python train.py --hidden_size=160 --vocab_size=8192 --norm="layernorm" --positions="learned" --init_std_up=0.0395 --decay_shape="linear" --batch_tokens=16384 --doc_mask=true
MLP neurons of a small language model. Each row is named by its layer, matrix (up: input weights; down: output weights) and neuron, and shows model dimensions 16-143. Each number is 128 + 32 x the weight over its row's rms, rounded and kept within 0 to 255. Numbers have three digits each.
After each neuron's rows, "fires on" lists the tokens most often at its 100 highest values on Wikipedia text that the model never trained on. A number after a token or word is its count.

L10.up199:076122147136117179113104116137093096121119118082175165137153145128096083177159152162113127140126168096080152129128149134074108104136143177101123153121104103061160141133120082112143053166125147141082150141115057175064069105101126092117127173150069151147140077143167168091108170180166137120125151135109139101157158159176114197124172109119105153141140107124164180019101175131107154146133
L10.down199:143182231106116134163127146122134143146175148103158106166130071129069067172127128054156152155171095172085161132143150087170145071148137126162187111130124092158090189099112120098088141117097119087074158127150123073136176137101130095178121107117103070145116139153085127144121080096099088093103134127149145096143127142125108147109159153128199125168150177111086110121180095096128139137131
fires on: " the" 25, " an" 17, "si" 7, "-" 4, "\n " 4

L4.up440:109142103123114164175138123105079136098147158163143131079182169130149179099166144186104139102141088157131136154160127147086073104123124129136129132159124054233075158082106129128122170168119130110136198114117160140066137124168153097076093118118096137086136080092126187089117154138134175107159104156131131102167117150118131154137166080087111130088079134132181183116132154176090153194068
L4.down440:097110142175131208100176081112110114112176131132130119120163120106159101147118132014131101111139117146105173095151129135128169102180176147149123110149105182133116177147104116124111044149148075100114138121140098122057189118120146089144080163193120124138125124086110162098103153109093135118122147129156123137098168102187129176102126162142123202209163099111132186106159133115109143110145
fires on: " of" 26, "t" 16, "ss" 9, "g" 4, "f" 4

L5.up192:110120128090155111133123165148125154112190111141142035149081125093168078114094109140166158115182126153113131088110128101124089117098169131112086130105153102143176158083157143086162126115100157143179157178135125104083104130153153075200110153109094122112160118082067115149165128099102156151184149114105140161159132145096128142139105154114164099153095076093148162102077107148077163166065
L5.down192:114127158168137143116116125137162110100154156116102141110157105153157119110073163137141059129124167150159179181131108092134106186173190139104070144073090116141092144143090156109164134118114229124118128068147149145166106124148124128080133084157135069092096191124167095174092151125137136119103068070118104134146142120043065108055145130119069167110181149182161096083087156133146164094103
fires on: " and" 37, " of" 14

L3.up438:145117163169188124151181127162109122118123200142129173127131132131179163093067133085186145097086146133112097091106076159126129139122209133120145121115104172164105110089101131136126033170134109129115094126109165173137165119114100097132115063139088166165196134162144162080084123179149177096118103156149090120136076077137082089144141138180055048126112153143112118113077124144140108180152
L3.down438:120114090140100127185188112113134108176092125080114165169127140064152112175145126147101151191088125083148102130137177148064111135072170144146110162156081149142128120115136149161110064144143103083144140096145112090149123068161081103133183063143121171139164103094120160114091108060118123106093133123120136090141121162139136167097112143129107138126112150144140125231113121141188181106107
fires on: " |" 93, "|" 4

L7.up137:163187129130084098106123101080162149150098139128164113121145168091210071111172102159104109126152144141111143115124137150081108099154083115173158140115113121167116165176075099160054123100163117104127170097123171134165103111141142159143136130106134143145090089110137175104118189059084117144147107102117121151092092161102127166118178125072136128131124146183092124143102169155175160168146
L7.down137:134152117111113142164110147154166082173160137184138131179135111089183147139105134146063094110141108144105133131172116142156100085171172121070116154136132141063115107120141143085122092177179148162194128114163110147122107162133082096126120136118170135118166154124108146125146089088067107100078109106132139117115056088146102107073097092165142255168144135150109110095122113128091126155146
fires on: "s" 13, "iv" 12, "t" 11, "ti" 8, " life" 7, "ist" 7

L10.up203:190111155091227172146118086143104171083118142129114121124141203139110136125114179107134121089144117123121109132113143170130123150158129100122124145086084136122189122132101111083126117135092111153126105164130103080130136129127106113154110142178040091107131128178191162074067151124157137182129129162130103062123112102147080188114085085081111201133145154111114140095085113128129123155148
L10.down203:089086077159151036115184082088150091151129143092149140088104154189181128148114126152150154117190123104113144117125167189119158173136148205150101119157136110123117207126149155114140146088137123113110165117092141149088156097179110123122129094100148098184066121145120111107149161087125091097092086098151163181140152173085137106124180108118134105101079100088156151114159146160138119090140
fires on: "-" 26, "si" 11, " was" 6, " with" 5, " Born" 5

L3.up593:148097172138115139144171092128151084135091094103102128070096114123105140153183101104070074068068119137147134179104146127119158115086120119163128160106155119134172155111116099140136162109150140116067169160110086120091154178169079104093148140144132150085125124095162108113167139160246084084106175082133173157134130134191139101135157177153133114134170126128073162083072148181124149116121
L3.down593:104103090110171093142133132105157100157097050073072156172164098122141153153140122150114161166135121125162107128154151123061135135092132140105074189152143147086179090109077159148129149125127142086063080151142171178106164151110165155129103145207105139114098122095128066095106155123111141093163136130151152130146099153161194145155113127111163073099120097165083118116186141130137132162100
fires on: " after" 28, " by" 21, "." 20, " into" 5, " in" 5, " before" 4

L8.up140:147137098128090192133175186105142167114107138136135122142095163092107114136069123105133130101155154120125118197130112138111164102133194066113109117157102100121127079182112142128111122103136144107157159169155155174149112158192151117111121083111107119202068136119152082142135157125149125150164140013146124147063151119095071190157138096182154133095126148101169144038074071179131090122118
L8.down140:130152119193092110150098133121157149138130124100151171127172105099071081135136090152132116164118101115153089197055084170127120086172150151136141172123102158101105166111098086046131133122088124130154075176127128070080128139147114157133125095153133144086155130104094149154126161123181069078107126128120162173120118126205113111077130087133193106129122129188118125128132132141128155113176
fires on: "t" 22, "'" 9, " and" 8, " a" 6, "-" 5, "est" 5

L12.up525:081087106098171098107158161104085147152065232112085069142125119142143090145111081143123150131103144107166156114128080115145121137148138176156106092109136107131126096149091124146108092097138149129111107169175168115132120077089163208134070105126062098149189116087105105147136087112135142149157100166154101136125086115211091110064122133134117105107156106138072116102128169144130152143145
L12.down525:105124115115155115096088062124166095151105131126131203133239121135100141102168169185134116135138225141115171163169134147128118150124102088181083110167093119101174124069117134126134136068121184072078135133104077107134083149120106139090167113132129162145101103149122116162164143104071117088145120137119144142121137171131093151102121084136053121168109142131119166090175127106182163102097
fires on: ";" 52, " |" 26, "R" 6

L7.up486:106116103141095164083131132130073165090101173107154144122120175107122137162097158147136078178140126123065142124156132110112173047141094208114128173111113083107170110134144156184144091087135132143158156148127090062176125173147055147071100141106066135099131114107104077115131119079114113113128126114143163163126155131167124097131146059101107134186163128152112128116103152140176072139139
L7.down486:126071139122153158145130130117048065074150099167122089125162117138128118135124134114145144133176115161182091130180158198152129127134148068068102130078211156149112084141129132175119199055131073089100133105053162118155139221105144143111119115118147132159106108155079121180142110159079132137148127105119096143189133092161152164150108170107149130146124138111114159155189145151158062100122
fires on: " was" 36, "," 26, "po" 4

L5.up10:146062168142104090089144096110124120133093124076121186121129073109157127104134158099114106108119116131108121152155080126156179109105190186165154132138079207107104157131113131129184054166142151125129122111062137153143117046109161137151098105131109150132167160106154093104147121177107109148098077127175092182211085214176118078057127166131073121169091109121104120123112158140176173172145
L5.down10:100101130086079158176156114118139080201132135091053138096139127114183147110156128105147129152143121116093130146134140127063124135139139101198170149161000156136145180112102154103151140168154110122076143097120129123081083152125076148133102153164073110158151133047133136144122138084105139110117149126199101147142153193164088158077155115084090158136182067178110136137137149121130135125142
fires on: " |" 61, ";" 32

L5.up437:116128109159096138166106132213130116134077146133133138157105111075132148125127130035115106082110162102102172140170108133171155078096138177153156131060102063161094131122145132132145099139154107093151125139141164159160094112083141162163101160117118137152146190145134129125128232167121141103164147142088061076124095169153117167153092071140055189194137099131105169196084170170149146150111
L5.down437:068108133098126136127097118108160134188097128123097138174116074079139085130168168090172153159141149116184116144068176157060093153102134097103121123201053182070099171111117131120128100164163135146103117124121160121119149134125128179121139109089091132125184170096172112093121108150118125169128157094139104102130134094041128114149212174102104115055127137141131090152201144142135131137125
fires on: " |" 38, ";" 16, "-" 10, " November" 7, "2" 5, "\"" 5

L12.up294:162118071151166149137095139146069120148157152078116106186090136101114156193125135148104122163175152099135142098119135085100103177075131129214163155097150159126199151126050107184147147121173133055160126163124181099105140135131102189139125114086110140139071110151092088121140162116154096104138111112131170143137089137086132087184135071111071073140110072107099171149126149171207143141109
L12.down294:128081103130148123119128127132106106126129135118165108098079117158127128106078132163122073158107139072139135091133095151124092105159168126255088098169075170145086123104143126082180148132127160133112119149141051176144100137100086132103055134130162152114138136123149145136111109128078136198116128123128119110109116122198078136174110096183122057098161192121149177111185138141121135135139
fires on: "," 45, " and" 17, " |" 9, " is" 5, " are" 4

L7.up345:117104142125166181113148127143109118149083135138128110087085154115112109130154115133186144133103133142147128128128140146078114152087147199172135156151135088162235148107115139089102122137144111104114156143097127091082084105148132104137154142101144144079076147132087061093172182154113168059215152130114193152158109180101080142127112105095175045156122101099158134146079137144150072063122
L7.down345:144167085136139133152122180146147091091151121153214116191169052084136153165114128185131121123175099126145124168104089121129160131097104146212126125147101162080081097168123075198130129081116137115086119130177124115112139086109117139142088163179129133118091163091139168144159156080105122129105122080138137118129162101114128098088117129160164129109119195167076110081137151132117110141139
fires on: " of" 22, " and" 14, " is" 8, "," 6, " are" 6

L4.up360:214093144164112139085131163085121173110175209138093111138133106122177128132112102150134138155166189157134139133065092145143087197194159153145115131136109147137094104135143137222099104117142177121109109067150145159169126077108124151183137092123129132097083088088176100146146145086132132104131134200128141150121135082120110110066081107161083127138102098135086163117126149101187105127057
L4.down360:149136077098063104164177139147099122146130059151127149187102148151154108128103096100150105090129145102106068097117130201102124132153153174126138135100151128124146114075113103091127173141124177185084138133169099129103116133125158147103092155146150060153174160108158135044155115155049119160095126120155143116125124148136144116156124141157111106080084168151095091163103142137152136180183
fires on: "s" 23, ")" 17, ";" 16, "°" 4, " from" 4

L10.up590:130154083169120152131148162135127163086153129114096121090098117053169105126174122099142092107151108150101134141075130186121108126131153112151093105093137095126077084122132146155183111122181123105099092113191146150133160105129131120187094118148069137081144160102086170124158150103186132106049150210180178083067109060128135139102106135114113144162142093144136161163130142108116032166114
L10.down590:078139064148133129097137120146137122109118129167104111151161149121107080171122118122114128104186148095128125155132214154185098143147119077175081155168114105173142144099157101135075120116220140122057195132096097088140130132136159114079104158108160113130105114097114106081109154122048104167153118088156164154151067141138201115121132150146077190138141137121093061168141076116096105139137
fires on: "c" 18, "s" 15, ")" 14, " N" 8, " trans" 8, " Trans" 6

L3.up378:151053152078144144107164124127148082114106121135074099039128103127147085082124156115121115100166125200102120103128089129073128102119156164187121170132172096175094157067130097126153105098088127078142145138132108079141170132128127102105171150149139120132157178126151139164199143160115101103114164106133140052141137098150126151112105076152163120164129141156111139035123114139115120116072
L3.down378:111112084130148165168177119126097129092067066136118113133132121153099140130185136112174120110078142072123094120157139132142128169099099121120067119156075179164114165162114067118181159124117102166095116126129112116132115176090094153077121119065101123142112129118159134170117042119155137095130124058168139091120116148141121143183145119119143169091130164118131154133146143181114096102164
fires on: " as" 16, " in" 16, " and" 8, " by" 7, " /" 5

L10.up177:127121125140115185184097149148131138165122128155142081100151120081140156088147134097190129122116166083124127136093145103178200113168136164156106137075119118146096182137166065101112092161178097119172171189086165093078148129108101157148103109184147128140191098050064119130143185104136149082181162170091111109158143131142115109122072114139153145111105121077111089132143110181104140162121
L10.down177:083144161099114088154113122119140122157173078121134164062104159117156164124122117107148106137134152139200101075043114158131100124125109128125104135166107122129133095096129070132120022209118179123145103090056151136156167091115176120128181130183127195123122161114145145117166126114113111126126135152124146137131146126095061094149195081115152086139101174110147138122112177104139131129104
fires on: " |" 39, ";" 7, "}" 5, ")" 4, "|" 4

L5.up629:104166111139165154192172109135129159087145133145135115117091209142141095130108132143099090103140141156137139148151066151102123076044146099090130101135136106132109142111115152157122159177155111195138177158161125167111103116135123160157090053110138116210106154066168116092052121106066088160192130106102124116136083135092106111154229190092145146099121153161152124143049138164135137156116
L5.down629:106161137136229122085155121125196164131102133145113166172097106115088109090171156104179168165112170122120139093121208103134143113157151083121108174095082073136121096119152132109167118094095160101125158169104152156162113075117154122103178059116072142104134112138134115172153137117190061113106093059134074139122169070108150109128084132131124123061139118085117171137130134158173133135093
fires on: " of" 16, "s" 12, "t" 12, "f" 8, "'" 7, " time" 7

L7.up87:156099122125126187137157173163156154175123068157076131140142099079138185177111118059139102134116169104116161110101090127141111129127166142125179143110081132174160120175112143099098132165125096118140065128099135157150120132112113151179077099076081143114067108095126131079100153149122140085156136102176130124093130141110157148154076108160147112119090176109150121121096158191156080098138
L7.down87:137089170093117190111111076101163125076117139129149139128153136150170117100193144146190153160134122126114187161088193145116140112120105130122164137123104118130133145064083150125100124101055136095104159080159146193098100116071107155140135178189177134117129133126133110172132105116145187049158157063155178154169066125093124165116158059103120124090084124131099093090202162131100121117133
fires on: "=" 19, "O" 17, "-" 12, " |" 12, " of" 10, "N" 5

L3.up48:143118123169153089120168132131116136169115163059126141120103111118183182073105118114080122104143110153034102128148089173158122122142167154121128046123135140153160102133141183190165082137121142132122137120172153187152070136092179180161089071115072124122159093102164135129162097116139169127093092163102092164152066152192080167105169132091075071136092125148096146152130162116132122163181
L3.down48:119107101125074102176210106110140150150095170131137127140138050137176120096105122111063140149123117145133149135093105092091105117095197186115104120130049142120119175183130164122108132141155105079153125128087117068112141122102093098140179139149109120174153085097136080139084149097124164142152119071137082119151172117082059110092131185126111133082119140139168124187124116144139124124200
fires on: ";" 70, " |" 13